{
  "num_hidden_layers": 8,
  "hidden_size": 640,
  "num_attention_heads": 10,
  "num_key_value_heads": 2,
  "head_dim": 64,
  "intermediate_size": 1280,
  "vocab_size": 8192,
  "hidden_act": "swiglu",
  "norm": "rmsnorm",
  "norm_place": "pre",
  "norm_eps": 1e-05,
  "positions": "rope",
  "rope_theta": 10000.0,
  "rope_fraction": 0.5,
  "qk_norm": false,
  "attn_scale": 0.125,
  "bias": "qkv",
  "tie_word_embeddings": true,
  "parallel_block": false,
  "init": "normal",
  "init_std_qkv": 0.0179,
  "init_std_o": 0.0,
  "init_std_up": 0.0179,
  "init_std_down": 0.0,
  "optimizer": "muon_variant",
  "learning_rate": 0.0115,
  "lr_mult_qkv": 0.7,
  "lr_mult_down": 2.0,
  "beta1": 0.95,
  "lr_head": 0.00465,
  "warmup_steps": 200,
  "schedule": "wsd",
  "decay_fraction": 1.0,
  "decay_shape": "linear",
  "final_lr_fraction": 0.05,
  "batch_tokens": [65536, 131072, 262144, 524288],
  "max_seq_len": 1024,
  "doc_mask": true,
  "train_tokens": 902600000,
  "max_steps": 4902,
  "dataset": "wikipedia_en"
}
MLP neurons of a small language model. Each row is named by its layer, matrix (gate and up: input weights) and neuron, and shows model dimensions 213-404. Each number is 500 + 40 x the weight over its row's rms, rounded and kept within 0 to 999. Numbers have three digits each. A neuron's up and down rows have the sign that makes its largest values positive.
A block is one neuron, or neurons of one layer that tend to fire together. After each block is what it responds to, as a language model described it from the Wikipedia text at the highest values.

L4.gate589:532466493558512557455523497545493468529509470435473473470411479477400519451474481509528483499489499488448537478527514541480506483473545555448436482402514562436514520555515517520464500536515509507463578496521515534428463540530549531496507513516570483519568485483451460541457524497530525551559392539514505484449506540539520497554543479480520463586518535473472517512479521484510493508497484480449533449483410478509451519479471591503536510428475463495459480506505485536550533495531461515514520525527522564437485542514452551457454496499509494536541519493484486460481511515469528500
L4.up589:506468499515520507597467482457569515521457553498473527579498453555466526460460519481433546502443509476488425499488557581503504475544499433501488533549488468493446477521467539530533503494506552538565520457455503504533463503437474478468482467500459516440532546448546452451543525488482546525536461479427531463512493524611496480485489492524502524517441451520477519534460507524453537486471461536484429491478503485493497543531518498456520563556504471498464522430502466434494502477459478448475530509533471451563451442532491407535505603442538536522473414549521467470501524493495511597
L4.gate591:435451533516465547465551511493530436496539467512537523530505420457466520466572489481460555567509519544541470542531511463483515498496523573539477470517484564505501483520535456464426470432507492449501564594526502500569492476482464477518514526527497531458493488472525490499466523481526523530488513503525500519524511487441544476494422486475505526417540550476524500447492465519488499453503409491467446541551522516562507475515427501542441495543459507464468514542519481481531488517496482575586499407486569567484473457543554513538504502539500532507472487532434541508465495430563542486
L4.up591:445511577452559468460555503542532417471448514508601493542481505457532466465550519498489574531621475539519495497486492490491530471545451570517483460430456505503515484542467459541478568503509499382488457565547485488487495565533453498484531530554481540460514514479495468471405485518474546481527524564475440464503526520475483523455445386525441472557503501426468486469447481509515510499516488547480489528489575493521506589510496481503496541443508418491526567551507502566457488500477463626558522498522540565440504553504452564488491493477505487489433460502494454446485459462476505517
L4.gate598:500447492522456488497529501490534475408468463541577557497433503544514487521531450542513536488482515525461498513563507481526505415612442497563455438461486509450520507553515453491517502558590566558553497528428523505478510545492551543567508499471490486483542451475540514553494520566487492564467496589434525489519515465508566471473469460474508555519473517537518496495500504575540416508526507499526496481570513574481480505491525562479482401472427509508529495475455450485560469510514453511424491505577500481495460467532478500573533507514548502473557516534421546527555496488530533546
L4.up598:545558455499521535438540545465479418538530473556433537517467478481496551487460525543481612515490504479584456459504482568532513439514505577472487540442381488530543488542525522422462459470497517492506587557453479520543498499484505528498540532532605537473498554432551503536463469512488504478546444516500506490503515461487536508555458501519443540492508572519524503481455556496471529464532497514499545522584482496475427541470445547462494535433493457444481553456549481472465520502500483519543518339529524547465494499496409469481494373513493563520499445462546451528439464440507555488
L4.gate642:540505531458473491478478433564499477425520459479500475569471498493465436532525468512461543552545525513584480493477538452494529514568487480492446467485525557459467437521430516489476462540511467536459509469517476590545478436513555609482481491504528484545451504474521416561497553499549558567446484474503624514406497497521525482512436453503471561531406513534507454468458473520526470564485496489426448523482500561528428539579464499473441577494476485504498481539499484587537479461473513483505495459519496443496479510431444480493528455454475518472523479542478470501512516506431499535
L4.up642:508522508471477524490448441474578506508480481520574518461441474431564470536477489537472559469412488527545514493453532478492518518529443443492488479498514554444503417489478519529463470502544522591528535471435514461475424529445526599488496423513479556420430638506515453447503509481505501518555469524522471501475457425546557442520574504545465476553511571509490494439443611481478504485452555551510491499490602490495523537503505512512462467531586514502512455486462574592487482469484568480548491449554453575510482521524491527507409508460505499495491503413451543527506528484444470528
L4.gate739:527502474452457472439493482497467476477513477510493452561432529487529544421428450489454575556515447573492565454502524531456538471495439538581500499565473466570510592572516458513494552491485431491473537571543571524519584515478506456490569449498512517479523529497503456549390442527474531508570475494506469510473447475472514459447509492499586594521543499503459538455494530546518533497499466482511467433432483536565586509565563535511490537464520491518576583466456500521565490476561450457497470442498553512497495467499470557511525447491533530590422540485503437494465553574569559507
L4.up739:481506455490455494568502512542477433532547489540516507518468467449462484532483472580541553593468486496498527501480479467547512504603469489524547462577470496578499496555524476452468475522452510464507526506523525558521502525571616558509507500516517561523510573473475490463503514481481467519466410552452477542465485502483562430562564472502504530616492561536408501513474472544597503552490513513541444517450440536499539527532527518493470551420479466567428459493525463561516445562578561491567503481510446536504523534477508472467540498476487505406488543471462515472483495540554496593
L4.gate779:494476479529444497460516525489450466478497496504534569466450466541489467536550506622515502453480486560468493469468477545501574463490496521543449466556494466469539555508483517479519510511501545514477570515563471499498458550455551486491526448423475515533512536548493516510500518523515526498498504511485465465475436490476580484530534553552482531435454470528531528481428454525526504488427538505588522515495454562505488464485489492434453413544516482525522498507517508489450486567559499474554488519495409577587485459486559566530469510575532456544489485549504456625472521529526555416
L4.up779:494481518506481545493597516489478502536503519506546435525504488498497554488532481538496529521505512501488529520529556594493490485625560469425525452499453468441596449513496478437456533500522514524499507481449479478455550425520452499515519508497490529513475526469496573562544494561434497553521529484504496522440484509536598552459430474457419583537479512487538473543484562421502442525512561513556460550500540552498566507559530566468459437473449499518453471445468502507474530560511493498425472471539459491510544387475499449502578445527508478440494524574478471516446509509578520472
L4.gate1232:545570479524514509537546490497505486536542476529487506427521438649517513423479484511476401496482526597538414460498498534470581526526522479508532515485503562537461506464559524510492459427469493515527466497501508556488532514459488510545485467525490475525503513555581479489494539497549498499531531542493500516518429463466566492511585494473590500527531518475448526523469528465493494474464529479471500549547510501526573517497499463489566450459516468419496516553481526538531452594489529515509533541497476558553460484484515514449526549454526494406520441472507483569470494508517456536
L4.up1232:461584544503522547498463450586499490455485503506494450510427476485532551514499484517478545472530472574562456550532564434468540419453436573529580475493448525545572503490509529509524511513532496487489577496521514499461545534570563526491547514468522568490471471457495503589483465471477486502455440481473518511539561551505470444499515446516494468442497457496560525465529483518600519519504502533536491569535454457536470548533484548503532481471490497508538529550509551539553564488508556510522436480507441479465504552598468461508447433493491536553448488516527435527539495530440527447
L4.gate1240:510433468484508492528550564494533586446513571532514480491455495509539440546506481456464438475520509514553506540443552473542565523552476529443479524459482508415525500581503549450459547512474523504503530578562508563528499492563463516579524356481488505435455477500509581534474537497492514511505493603520504451465532535430558496594465486501492522528483537528513489558472491500540521475450518473508447454422550460451534487504468503480477488458409439486514481472418528446528490520471454415484532499537566535438524516433521474526489560539439450523475516538583494453571504519492470577
L4.up1240:511496463548505551484510499419454454594523483499566521485527506489432467490488495596506480553512461502457428539531585459529504539551463472569601483476434550498491506495536522468498493448499544550467473492492602536552455476502581506498508465518517457527412531472430469468431471469428511558499471514545451534469516479443496532494442530429547492552488552514481489564461471535598483499525509504543482522484459497549559465546434507523553516480436478467473453457451437562517524547452494492447456478471454465511497515505510470519461516524482628507516497496431541465478501506523461479
Description: Split verb completions

L4.gate132:463490556532523488419501479586513428514562460518497484487506439509409441455463521484457523544461538425432446505529390506528481515554463482479498564460450539492534509511451494498487510549480437532536530545476508503533501448516472498544427417478547523513541473501556513471524512467528519500552547461555494556531543498443437475504466457471537485421418418526459490536462603589546536483526527505472497473568540537531481498550541574502510435484476504568476505472443422455513499522532438573515569442450571533502532546437403439421484486476402463521574585542537515453513519507441496544
L4.up132:510506478465558521509531536578483517585533480465452441472481491456446463463464501515495508463540478457531456513518496521394500506535473494546471442511508554504588547470498522506568458518482492521447428470542505474511513521535517525529417487540572530530519483491447515533518553531464442520399559409460435490503521446515439497513515401469538477497387543535508457547523477520499468487489482589488466487489537513560461522518488445446483502509515527468548501468444469516498519509504489539530473452470563518492593454470569442525446457499563547459553469507526446450522507361491430475
L4.gate406:476539514476537494536573575531481413453541561499470608485460511478573537435546506550437477508476482517473485567478406446491441522508489493497444451507472509549529533452473468527438504537538533474459534474475447511537509508506533473511479508439489550538479472518442479499510523443517534533485437512497494497551503433461520452489489420542559489449495524478472459482482480525462455466512461481564507524441497514499414505507488517552467458554465519502482458562375443471498479455468471502428507500508522491525459527463460517459518514474497479485543525548511506495510525550540557502
L4.up406:491504602520463491448518583487538494456553498510475492448438442495500558498516489536488543480579486564490482530523462529527451430489446503494525558459474478498440442529467553473538434526506487556438495507517374514522471503548467538497499514534515501474488591497602514470484489538500495492464522577519467485565437486478602514491486447537521477479501463551490497500465544522490441482537498500462562514411446491477488491549453518498512549504500486543521453533550511487418513427461470521547467471524444549506544504525544481526530519494483484585472527569512510454540447555545509452
L4.gate734:455461547553514482481526475452550484527481536426494440493533438562474404483495488537503521507510512478501450495511489479514512472501424491394570486501489523468473544520421539472486473523490437535521423456496523544454461472540469508457525441485564532507492534526508471528595531504538523496497546485544473548519558497453475479548489478478578427470471525469526503512560593493526472553460549507533590558481473478552538483458478485447530383488452574460507494457488454475525474469504631481542517497429464486531534522461451504498477525522410529539487492451444475468513470515526490461
L4.up734:498515486542518506525539467479535461533459475423517541511494486644519447473477515454454458497496486583499527560499479460546505424468535520446540477527465535456515529508489572427515502504447466432485447445469500546491493505494501480484479484492456497444499476481496506546542551557490517511532488476501443436482521511453467520530488414500461517475513511523512444461510502536526470493560460515508460478531521424502502529531536496449510474488466555524588494469481543530489528539538501563580488509476466495519496497559468530482487471552491448459394480489555525525534462503436506484
L4.gate754:498485521549506460485585467513520515539501488518515447513537418508519422488440547542477500499538510521543491516495475473564512496482513494504467495549455437476458549575464451494546423507513533562521534461442493554553569462460414480443469502483502519489506493511490444553414513469506467508501493518449476551531460470601519464524521461503499441453516502513512513555489535526516506437475455497580550529573587524515485509518504472540481464578547460541464527498409494573491496495434580452526553528539490472507529472465505411507527499564537621500528526508495485563547523494541503542
L4.up754:426498526514474513497491509507462493537541535443481561506540498488524503517448530554435456585448537514528524574509485504489505516665488486527509486574502494463509437429536456524507493477440510510477530528454497477459473428467451485479494496517564512444478451502500485503453496485447470532566530524445559549470512463484504500540487424503532434530461479555489554493548468561519547510472473490490497462505462543450519519503505469474500507479563583480445519460551524489460530424488515452494455537540556558428459498429550466478500507541541528485478462530499424478520505523510498534
L4.gate795:529544453445488453502499495517525468551497511550471464517484525564624467467565532455506516475481460463510446528540508512516514488556489517573515503559484528508441481548509460518561438524545503441480490554543496540516463517510469564499467530485549473479398540553462474507535455421491497506521486492542496533498575492531550496552544396531535567506487494500503488456497549465446469500410449480469503503515468560485432498472488355507479518483525471444464449467463465443477493451477465558531497488536489462477448511476503498523499520556458471544529572507531546489572550547482480435
L4.up795:494550485456528500478504567512471542474451522471579546462500466467501551481532526529482515515498505538643494521486484571484461512508482491458530539453491482512545413515484535559534550501522508525524519493601496509528497529547528455548519532520477496538462453533463474491454520513542458547589522504438481453495466481507501498398544488516500499522487514486566551505501490546525524515508570526498508483537400550581536459499464469493524547523493469489454467445512474504559495501453526492445432499550475495483397502511557486468507544481498496446521499474514451514427529551514389522
L4.gate920:523488556480518464511511513500467458495534488500482508565407421444560476521517507407517497549511490555505492549593388455421528484521504463473456515467500494431574519476469498473446492492517514528554479482516519433514520514527459547507462465528516479527493453536521522543524479498510513522565447541492523517486454390493483458455534524474489469484518474457497509488523551565475510496469498475490545504487504453574580508452489567502537440467583518417565456421465510543523483496500492514542439443485525413521546543559515500508468528503524449497543509390498507491520411523556503535
L4.up920:538539469526457529394601431485500539532478550562466483578511432531476559494474465486453454487452452507429356500462541528432445529510556487445501487489538515505529512529512483482496543451551582504555467599484480487541527452520510481465484447537508463513510505491570544486525492488528578547454436488518511498561493500593466545460516527502492508514481465438536445515518454526555483508529532524514543521410626573487505532540484460568539494512510478432513490473532504470490505465534472484479481514477547490472516465476507547453531450464490518482473495527556456478473537509469523555
L4.gate1027:509464513465481577561406482437487441498445508506490494484516557398442515444451512460511477475501496486512521479518519395404535514488509516540494458468479498459573491547533533519497497557525494500490515535468509543473523475577524474601441471437477469536524525503526559514531468469514434515523563475554509464491513514423478537561396430548545524493456526552471525525550517529503563453512453438512431561504513506513544486497456490558485489496547543536479555499510493502420503438404375533596554540401503538537511511524517531456510523442478489499489582518550490477482517495458517485
L4.up1027:502522529549431511517563453488519451541515451570460502511516517557500534492562539484488477474462516555519450529483506540470436475489507432516460504506493506474505452484469513510414457525437524465507464449503463551422474473485542510479395490515537583541514448512552500482460534492468516511485476499509440515579490500510550484497467501513474503503560497518507506551496578488405482510533510526456491518510501477510519504475495526541470457562485535508503482584554480529485507464497486493541486497489452541482489500561550496486493449541492477482478499496478476509510476574504482476
L4.gate1203:479581512451534519492538474574538459556434495532476424510507426460403476448518580502521460497500491491478437506450519534478531497528526530515444508568558561449491478484546472515528523476506520438566523505501509468547483476519472436491565490562483478478475577446548540493508498447527479585508484496507476534489462532521492413485495544533546494492513548520514453518603504551545424549475587494515520508548541483503499503488507484508442459507504478533465475430520485498531543542487514411487440502529491542515374495544413495469441562449473535530492528477505489565492554428524497488
L4.up1203:475521551560630488544535483517550520605518529423474511493505525476487554484451506604517429506522541498458556458539466511493465423430413531476490499462493435500529430406467478509480532487493490523455485523499432510536526430489469427497528456512507538522516467541591471512529546468587519494520450508534470525539434528476522528523576491498526623549528504512519525529529530445421466576517536564500499496490538500559501457549469482506547458444527524475515575511521466466476502524517441524491479533515472503508602457469519467546509454562561507507527521462510467514528483456540517379
Description: Mid-word name fragments

L2.gate97:514472483523502524493541477529486477512516458535533481425518434457499508479465560537478551531513524444470445511498504540529510483582500570509550444510440525528477553494498519475482487542482548508431440519482468506522526442508556485533454522497481505480482525495459450510503495459509434524472512522545487509492425464519488454475540548493585524541448517555483479484462538543487518536472492476479531512515479479546526495445525536464496527453501423552470502411571431550503546529562413535495482497507498544525471515475515486499508556524534492535519551597512546530467509485478609499
L2.up97:503491480462516501514468526480551568452507557524502537447451478500477531512484465465533543522477586447473487503495462496543550459502496499479514503442438472486484576496534479495541567554551406547434519496468539436488477535562449489535586453400482473570568534501504547432519450525466523495479508483471454521483511491448475456451491462520497553455554521531519488546427497517463429530475508507531464581461498540519480502465512474539457468521520525516474492494515440479524493469456541488512454492457557488523511546513474476542578500496499532499515514485542547469479565489512503570
Description: Mid-word fragments in names

L3.gate252:441502498547413484491506496511564467524424503516520516520479479546495492466516472457560534510531459467519523529562522508486513489510472518549561423451486555544545445442426592455495436514508464457511434640486428482530464519457495470503480562531440480541468559516605456494449479514529520516525500495436468528524600493484459473523471491434442509517466434451501564481463496499589484503517498507545453512502468472507492491513429400480567450496437530474546541493497474502501503513435522544528498482552478526501384511482540532464486544491508530519492519480471525520486452508530520477
L3.up252:463514478539525497502461482553503491553447539547440472487471491501471503536516600453508544479471507411564526455467450463497482474483509539470496470513498626506490509450551494449531549496569494447513523503542498510490530494533549626470545522486505521543478591510498509538529511449534468515495457483484478493475482482464553557515505525541517524471494615448476574510470527570472466507492543575469485489562568439562517399473479479505489574432572406579487530460555489503573570523464520533494557514507437531489477441556505473500482527462480508438495479447480524424470497469532455471
L3.gate353:476516562560514530507525434504536401481458488497408529538533524456545543511433489547513504495478539531584549454521474517455499515460428620482509392405529491502387511474436492491501504481552457482453446506529541452478473432462488536484541523541495566522554551436522451513456545534520497492477462559491511486500454471456489492491456461499436537571477532529445545483498483477506441413511539517511398447591472455516532540461483481413549488512458476537600466499541480538542510473520523447478573486513492505428443475515449445458557487457519492444525528501504489522479528488506483490
L3.up353:507557524603491530551488453463464439495564486526417507471435482520518485519548537567531498510424483531498513485467536484513555445554436531523549481516498430509486472561449551554493533577561556535515503544448551554521450529526601537467521469543413483595449500479489526430440485478492560418516478506540502565492497449473504520464540572509452538630512451467519518532422455503466487520490549469446523493536481468557451475551527441547482494446487463496499491512536565510480466503485509459573559522531445467458513515554438450450511440473523521447503490496480436534476478546561544591
L3.gate407:458498521585481492501484538569552477469569481509545545529500481440553534483435509498503523431528530495528465456493502455536478516546568501504524476496463486473526445519465590499446488505530508551496481520523535513522457576488507591525534537502517507515514569513537510497514539460521443518561514502570582457537554456517514467443553580507514548445467479597538526507507479484517486536423517438513397527521467540459502479430457542510510503526479550498521523496471505556487509526529549593518442518459507484506497532597470508523523493514547540552546410520500466503523479548498524580
L3.up407:466497511474447451496484502503495497441535519511514588500462432490568506489442563516509490463479524505454473478516538535461462528518601514490501453500534472522514463514560529495557506474525482496517470475559537461512485446575566514550511482481427491504528474461456531515548495503493506482497492520511550415498516489476455577540545492541441448411461479522483450540496530531517455555485527461532480562561408539512547476436498487509544495539570446472548544421512489556465597500483542547468487522491505495426554532495499537503518472488534497528502430549508485544505543511483576517
L3.gate700:450422481480497488502562560455588472484478507627553463512466461537428475522531460406431457473517501475492482560496494552554517521571458483453557487496470474435514483512469489481454569489512502456492544524492427456495486445460509459511512576521466485535527524473481480562502502533456492549513508507537529532552482473464588465506446513513500525557445479471527526509453505549531463477474451510523529464520528520438469472398501496547438393512513505468562520468463525470573561494517528449503423463401524501483548480451497522561492494516575523506599518449476581577443573462557533530
L3.up700:526459561480477489434485544522469472502511473560576463553509474496476445559441467445507472510527508522539495434528462502502541434511520461404454442525531542464539538468509527507573544549488460486534483413447446505458524508540468521485549481502466478556485480552456518503486490570473485493551459501486603514476621539503485535484552525492446440515524505461472475508455482546523438479548557486483506507450524471480482527510432465520461459490473477434563532470477503536466473484465495409499459457505474546431541550480527545526493530480588638576594531515457477479490513491548385454
L3.gate805:461416568543474502505548521468568555479512529432474473546426428477520445547518517544497492497470528462533533480424526527474527465520539502474495532550443510536498526525497471573561473482575571438558423550378480497458506551474489511531514420496532447478474498481495535507534512560490500436489476458503469574535518514521538535595409527521436473488535539497469526469577451502529430594443447497436519539490496443493604477535421457552502533473519463451508483540453479470504549450547479561515448496463541507520518506470454525506442545520537548457482443459480457500522502434506526477
L3.up805:515482538557472534399586485475526476483466602594473512449431451497575495471464602515527467532471540494468492508463535590457477411597520525498484483520489447507470532567503563521448496465516557407447460540585462488537537546490490595464521506443508534484526498443501476532533499547522500423551528482509473489508563594500520548529465563481415516470492512493457489489430515524504483463461444512442436509573521423487459484512485573497479420492466501481529485523454446517498431521459568494540448468440466461539562467513509471542558466497515600521529422517518470454495520445510507432
L3.gate920:510528534493533408480508636434521529499413525533480567530465497427552534558507486505470479533544451503443514543538467540477514526490528505481554545523519415501448526523539519544485558476504494493568476532481453586464453463491473527457525515392513483480510520520481577517514458505467444494561384499505457482521466560611515542514524505452440529476468544528475518493408484504460478505537458526545549430440455436539487474454527473505503538534565495502518453498486554490549517518575504514504492498466459447452535468495487465507439516499431465524526519542572514503463502527464488541
L3.up920:516516489471520497450542538528470459505444466463497534493503435517463489576488426536553518506522531478501478497520508432548477536449462521532530411560457558463496486506557482477474505471526424564564563547457514434505548523488416596528518539509426492533515490473485463544520552471565522465529475544457490461499547506444463601526483462562492433459466454465482466486509494457520475532537466491458519438452499514536500453590472440487462573519506510461476466531478479532535521474485535483526421430503466537576470476462522484473506488522526498544529545455383520403499544481471536512
L3.gate959:514449502471456432527565578441476551472549477545413474464488492430438469486540500529492530569527484501479493539512486490456523505545489608462513522549427441530477489509479590498490478515521475483535582559432488485597545463459582448457476514506468446504544547468561529536435495472445486530511493546472486405491435540409619523541513512437503484526539532484479489521456517459486438501424449463483444495556575529534492516441534492494452515492483498532492502457484510502458535482496514485460521488552502461471387476590527474520510455548416566368482542509468478503498529549516530595
L3.up959:503462503473479481416515461477497434485502492468415562579423500589504537488485415460472524438508542512490483586516526468490531494511489534491521450498482515508483463523508554464534553611591495521482508474550486473433507547488514517449525450454439439590496464505523454560467483575547520499560522469463464461620491484543553444497469441501488529544448573516506521518451514505519488478542508545499417493501554536492499453559440487471480492499429469516545505475507536532473399511517475465488477468519498418422486496492484438487621477521506486477435499502453573483545509483615455550
L3.gate1135:452513491495454524483496490443466509446485449467550518504527505532503505467527522501515521425552521504506495468506546559461451502543493468533491519535448473541478447596506569505501504449497484523527530513487477464519514548484520509470499509599517510520529573474478479479503488527482517527487540448577524530483524615577544532462529526403490514525473530464554506477501474543543569469476509578549500502496506474506410464541484453480489447467514536539543576516364551481465532504435472527505489525528443444502449511450434440402501527507429575531527497470513454500449495462496502472
L3.up1135:454548486479397545489479606495502526429473495441494539569431496492536487505551507541538492494456510559488502483501501444526511499467486488471498446507559472540422526575485462509512521507487498469525532477541493534478509513512584465473567467526461495493543525511444527494552530475453497436393478464597519535476480522503497519446517546453518485508454496527531541511483503494506475508546525528554503608520523486531474495496465443535505388507501511511564517491532478484439535496441465500495480490528433511500541524464465540535569544525391497503400525465490505435455509532529547577
Description: Verb-final subword pieces

L3.gate69:508471484515513540568460521413528503470509470495469446464538492554487476451506459530475529458510508501430440495466459535442542476514506448507417465456524477503470550478588579554524519479563458544429561526497508476512512425527505470516483486485525508475487578497413549478417542444552437560508515524460559463467445491481545565552470443529517500498502467518445462516542496474591444475499501498479534505491456468485530569525444526555520500512543518532434526487582531448561478527546446442488455486531542500471526491482570483483556424508508516428464459529512472562553505487543506434
L3.up69:427457485543432468455539506480465534524458510467484572518509461502506502389516521545512525471464488495540457548504537570505508581424426487456554446474427483508512513420531515494507550529559524492528505452499529460481555488417524574485514449534460584564509486543516543488461526489453432566508469485449489481478481465583551492542453457543513456560496491551507468530474550533509555507512500541586453451423529433529442464503492532564493490520548486487497488496543523550541498393517502409481455443543493473516537483525501452503485446542490524524475545503547494560496492520500503505
L3.gate285:465491486499513447494499462514501493468523523493488522488500454509453509491493483468485541493536504541465523481431485491491463439455413503482562502559517485497503481513560420532545519507468526507505462521517500465474431458520453425495490583481527532403490548526542534503451517449573497523537525462394476538500569461557459481450505464471488432466500515523464465548514463440539497461415507534485545490475443529515484497557509515488517466524457410507470477510480493502541514523395540530542506522493478499561480477554534489517533522465479430505563496432395462418525517561447513457
L3.up285:534531451543521574507543588454560480490551472479509538511484495489481485482473504469495453473432476462476527542457550483484473445447530524573478458472495496473481525501521474496526533518499532490468510495487560443484487536477467535474440459508445536547527532505532494502412476478521517535540488577471493502523486539491491543535526479492522449389533534441510518565527493523531533419444453484427478531488514422510559628526475570479476479480589536557464549531472524488454533591433496520508557521444488494517473530474452551515533516505536412535486437519477464510484474528464472535
L3.gate361:525483569497458476508479509507518547483591631487541473478520509480475511461527474463452478490553464469541510463506532510519550486396486425438502560531396484471535499542445569481496459433528464486504511500502523502514439507483525494492497507475478516513607540523476500516470506533487560538451467477525423612521451533472471490460447424477484465531427520504537484469507473420482491490451564509515537510471534527527474440447513511483486517515510500546484533545539460512573528482470511481491582469490412543545486539483534450517496546499501572493543528413564493472509429519447479439
L3.up361:588549513488501550497493496549461438475485485506472538566457411455508481551480538620482456521496468561503473515430499472490450524487526522501432486515505581520532510457483466523446496460524503484569483511479507461449488483463476509470558461479499553449526476440444435572467469451504486503475493465553508486582504420587518520485534510536532475490501493532525462559482410625514561546538490491575427476519574500531530483443498537466490529477472541498492498515500503549503498466487502455477517488500520518450596473465448523467513524495486446539473426538407471492405562501577434588
L3.gate479:543507493509491499494519537482471485474455491497500483498476424482494517450522537470433460491574568547465507522468432504534477510507527424518434559535511464414483527464464517497532567464527525531369530521493590492435510462531503480525501493528511489497496531500573433543465519503454479467472473442577508434483510475489487481555541515552528443550478536543559525451519530567502511443511487498466539459465488498565498549521556521541496543480447421501524575476459487501508605585534472486637527475516489501575530545445451500553532483430515480457504493473511415457481454519465540449
L3.up479:517577610516521575483469495459394538507515514482460570512453509453514491541545516516453559486464489461466436502499572488499489527456500548546440502559474511511499521463474465429501552435485408575486476456474476525474462469508486493469469511516504504483522505448514498554444541425485473481476474447511439473543529461498519492456494457524520494486479513542510581495515510530471578509440530457527477542545501452518494625490555544494529476481525529537524420527395447492502486524548463594495504572517532515556527482470505563483503422486497491490536414463486530497482512486460529535
L3.gate818:501508500455458472503592495553528535489454524495501559445509484572487526556426477490511480536503539532458556448474433478534536419498511411513559507517426486476476518472495487449478490483434477515549477560548412512513464510513454515429517497479512527479492501491506479516521525460522508545539475451458504543476473465492538553478524474490494490448473442492506466513515533554479459568449551467480483506420537476601515516483483537512512461448437490529552480515532414496525509448437544523517454435471517496570517562478518519591562483528518409521495578394522467479549499489475546449
L3.up818:492548486496482483464525412485416523494450520484554573510497493521523457531467490460497614507506463498485515450550453523570450471582495484507495581526564482471461463456517475514527549484456478485512502539510465579472446552542430471448403525480535505545470560585468384460488412479472483550453470435532528472502475541508497540459446475459493471500438514526522486514518523505503525474478479504493524445414430500530581433511544554447554527389540494542488424478470586522509503504433445578447487449512481544494489478472545519511522512456387474501537510473550435496491468483503460494
L3.gate890:395526478582491590498473511449511460519483484397571550511493468524511534459571503468418433487515555570522502524498478466540449532497560502495482494504489542461492497497443558514496465561523566474523515535460478488468460516566517485508463497521542529480468518507509502421541598529485521467534455500551522505556486553541523585495544519556531556496505476459521497388549539524532516516505564497528381534503563468572534477513489518508443501546496522469537569554486484552533504489465453472501500447544511510471393535423500536482538398522536488484457502493509520488504481465533468409
L3.up890:560522471536500636464477418397519515535484534464545515472537424502494464456474506439470515513436515515496567507493470484515457486582497499430531539484488562558528472502456511506524527481475492487545607520523584534508394494538548434466531502590542546562505526541574473537511454500564461541507462537444535571512494479525451493519538456483525506500497468529548496511479534498535547536521541485454404474444438451538513464555517543525481487522538549545506536537538451451565553493531510506544467484422507492518491508505521591483529484498473536477420515470508506511457409471508539484
L3.gate1099:454428495462535483508450498491522580531510538456475458534463483454486501465419523517503443546506501550528516523405546513458547504564452472488535492476481486512498555508554488466493447515565543469555487499545450460515463512417510637476527521521521492544515521488440522505468460457573457470561484479522481526512464529473520514498496525500541493549485489506486527518510506534507564517494456528489454500521524488533530516515506505520527524473431471505449500485469500429503578477503491495514520506472520448435479483515496523513560415558512530565523488480430544527431491476449493422
L3.up1099:440480504487521530528530479549507562479503530466475505484564502483435439525494498492500522487485479506509514424408537432517463438528525524458457564489547452481501458460445610537494470545506461440508502439547491549478447511461430448522488449469494534538471505510447452517512505476533528596494454534563528508513530462495555575426483436495516456535526430513478465461498530541571441520506491467458588414549452489495528533527442479486398503472533461512469392527502517522581567486481490450448538517462603481517512511514496581553471457501488457492497472458438521487529485518496517476
L3.gate1180:541465534545469393462523461584521502461520529474486537438522505517575493531465500537505497497506492488528524472555423440468447483489497589431565456541479458500533431483537446435517582495496496454534457464518471576529466554493490532553491418513478476459535518554476541507520478493512486558482476422557442496529510461437455472474492490580529539496514577499509453541519524517499482520520479482501408502471438522513535518543560564472508492525485514425542529542498555500435540516474548523451528491511504441539483441429488514465501528433459467538551480603489452550474433572540539459
L3.up1180:490498466504538479504561461502501486491491502503461411480520533492512450423525620511511531498565572568389577460520537543477495487451487538485453516470474485573498508484556480420500492479495510474536509479442480562520561486513462453501483537542495574568467580536538481514457451527507429485454506508519493567535541531480477437556497473472421517414534498545488439528572505495517574473553506427503498503517505473587502494495630505602530474503502426469507459463581504459507508520501416503512483463466564570506447520470448527502474519394504535583496471472454461615511463406479473516
Description: Mid-word "d" fragments

L2.gate469:422487472508497523511564428459461461485516468429462554503453519506417480492529429471485561580564510508517459478511469532558494521530463521461521452525529534541522518517554471492531516437487436509519531484559530528544468470461559570458494550554455529568515501503484462550548564461562589510508458473496477515448493513431496514510449556505506545442484518480487512422509429489503504499423446490548515551522559479525551517491496524482461497493480502502480531555457495482515499526529506559537485485516562542468513462475474467497476474494522488508521434488473483516519415450441513423
L2.up469:427520517524519473498519476533471409387517498464501572534448457534482371482462496538520513462551515466535511469480562530549531458473495503517502445519544457555554486462499529456479557382481461466479468476489506493498480475496572518465549508522482508459560469509466461542521495472497563545473494499505446492477562475485545532479534563500503563479484520500514526447453442511495525509453511516503523500547522500534578496527539506521565531449468506547526573497468543531568465554530550490556519479591527565462499494456496490480514477480492508537501402515498454571504462486514496512
Description: Speech and cognition verbs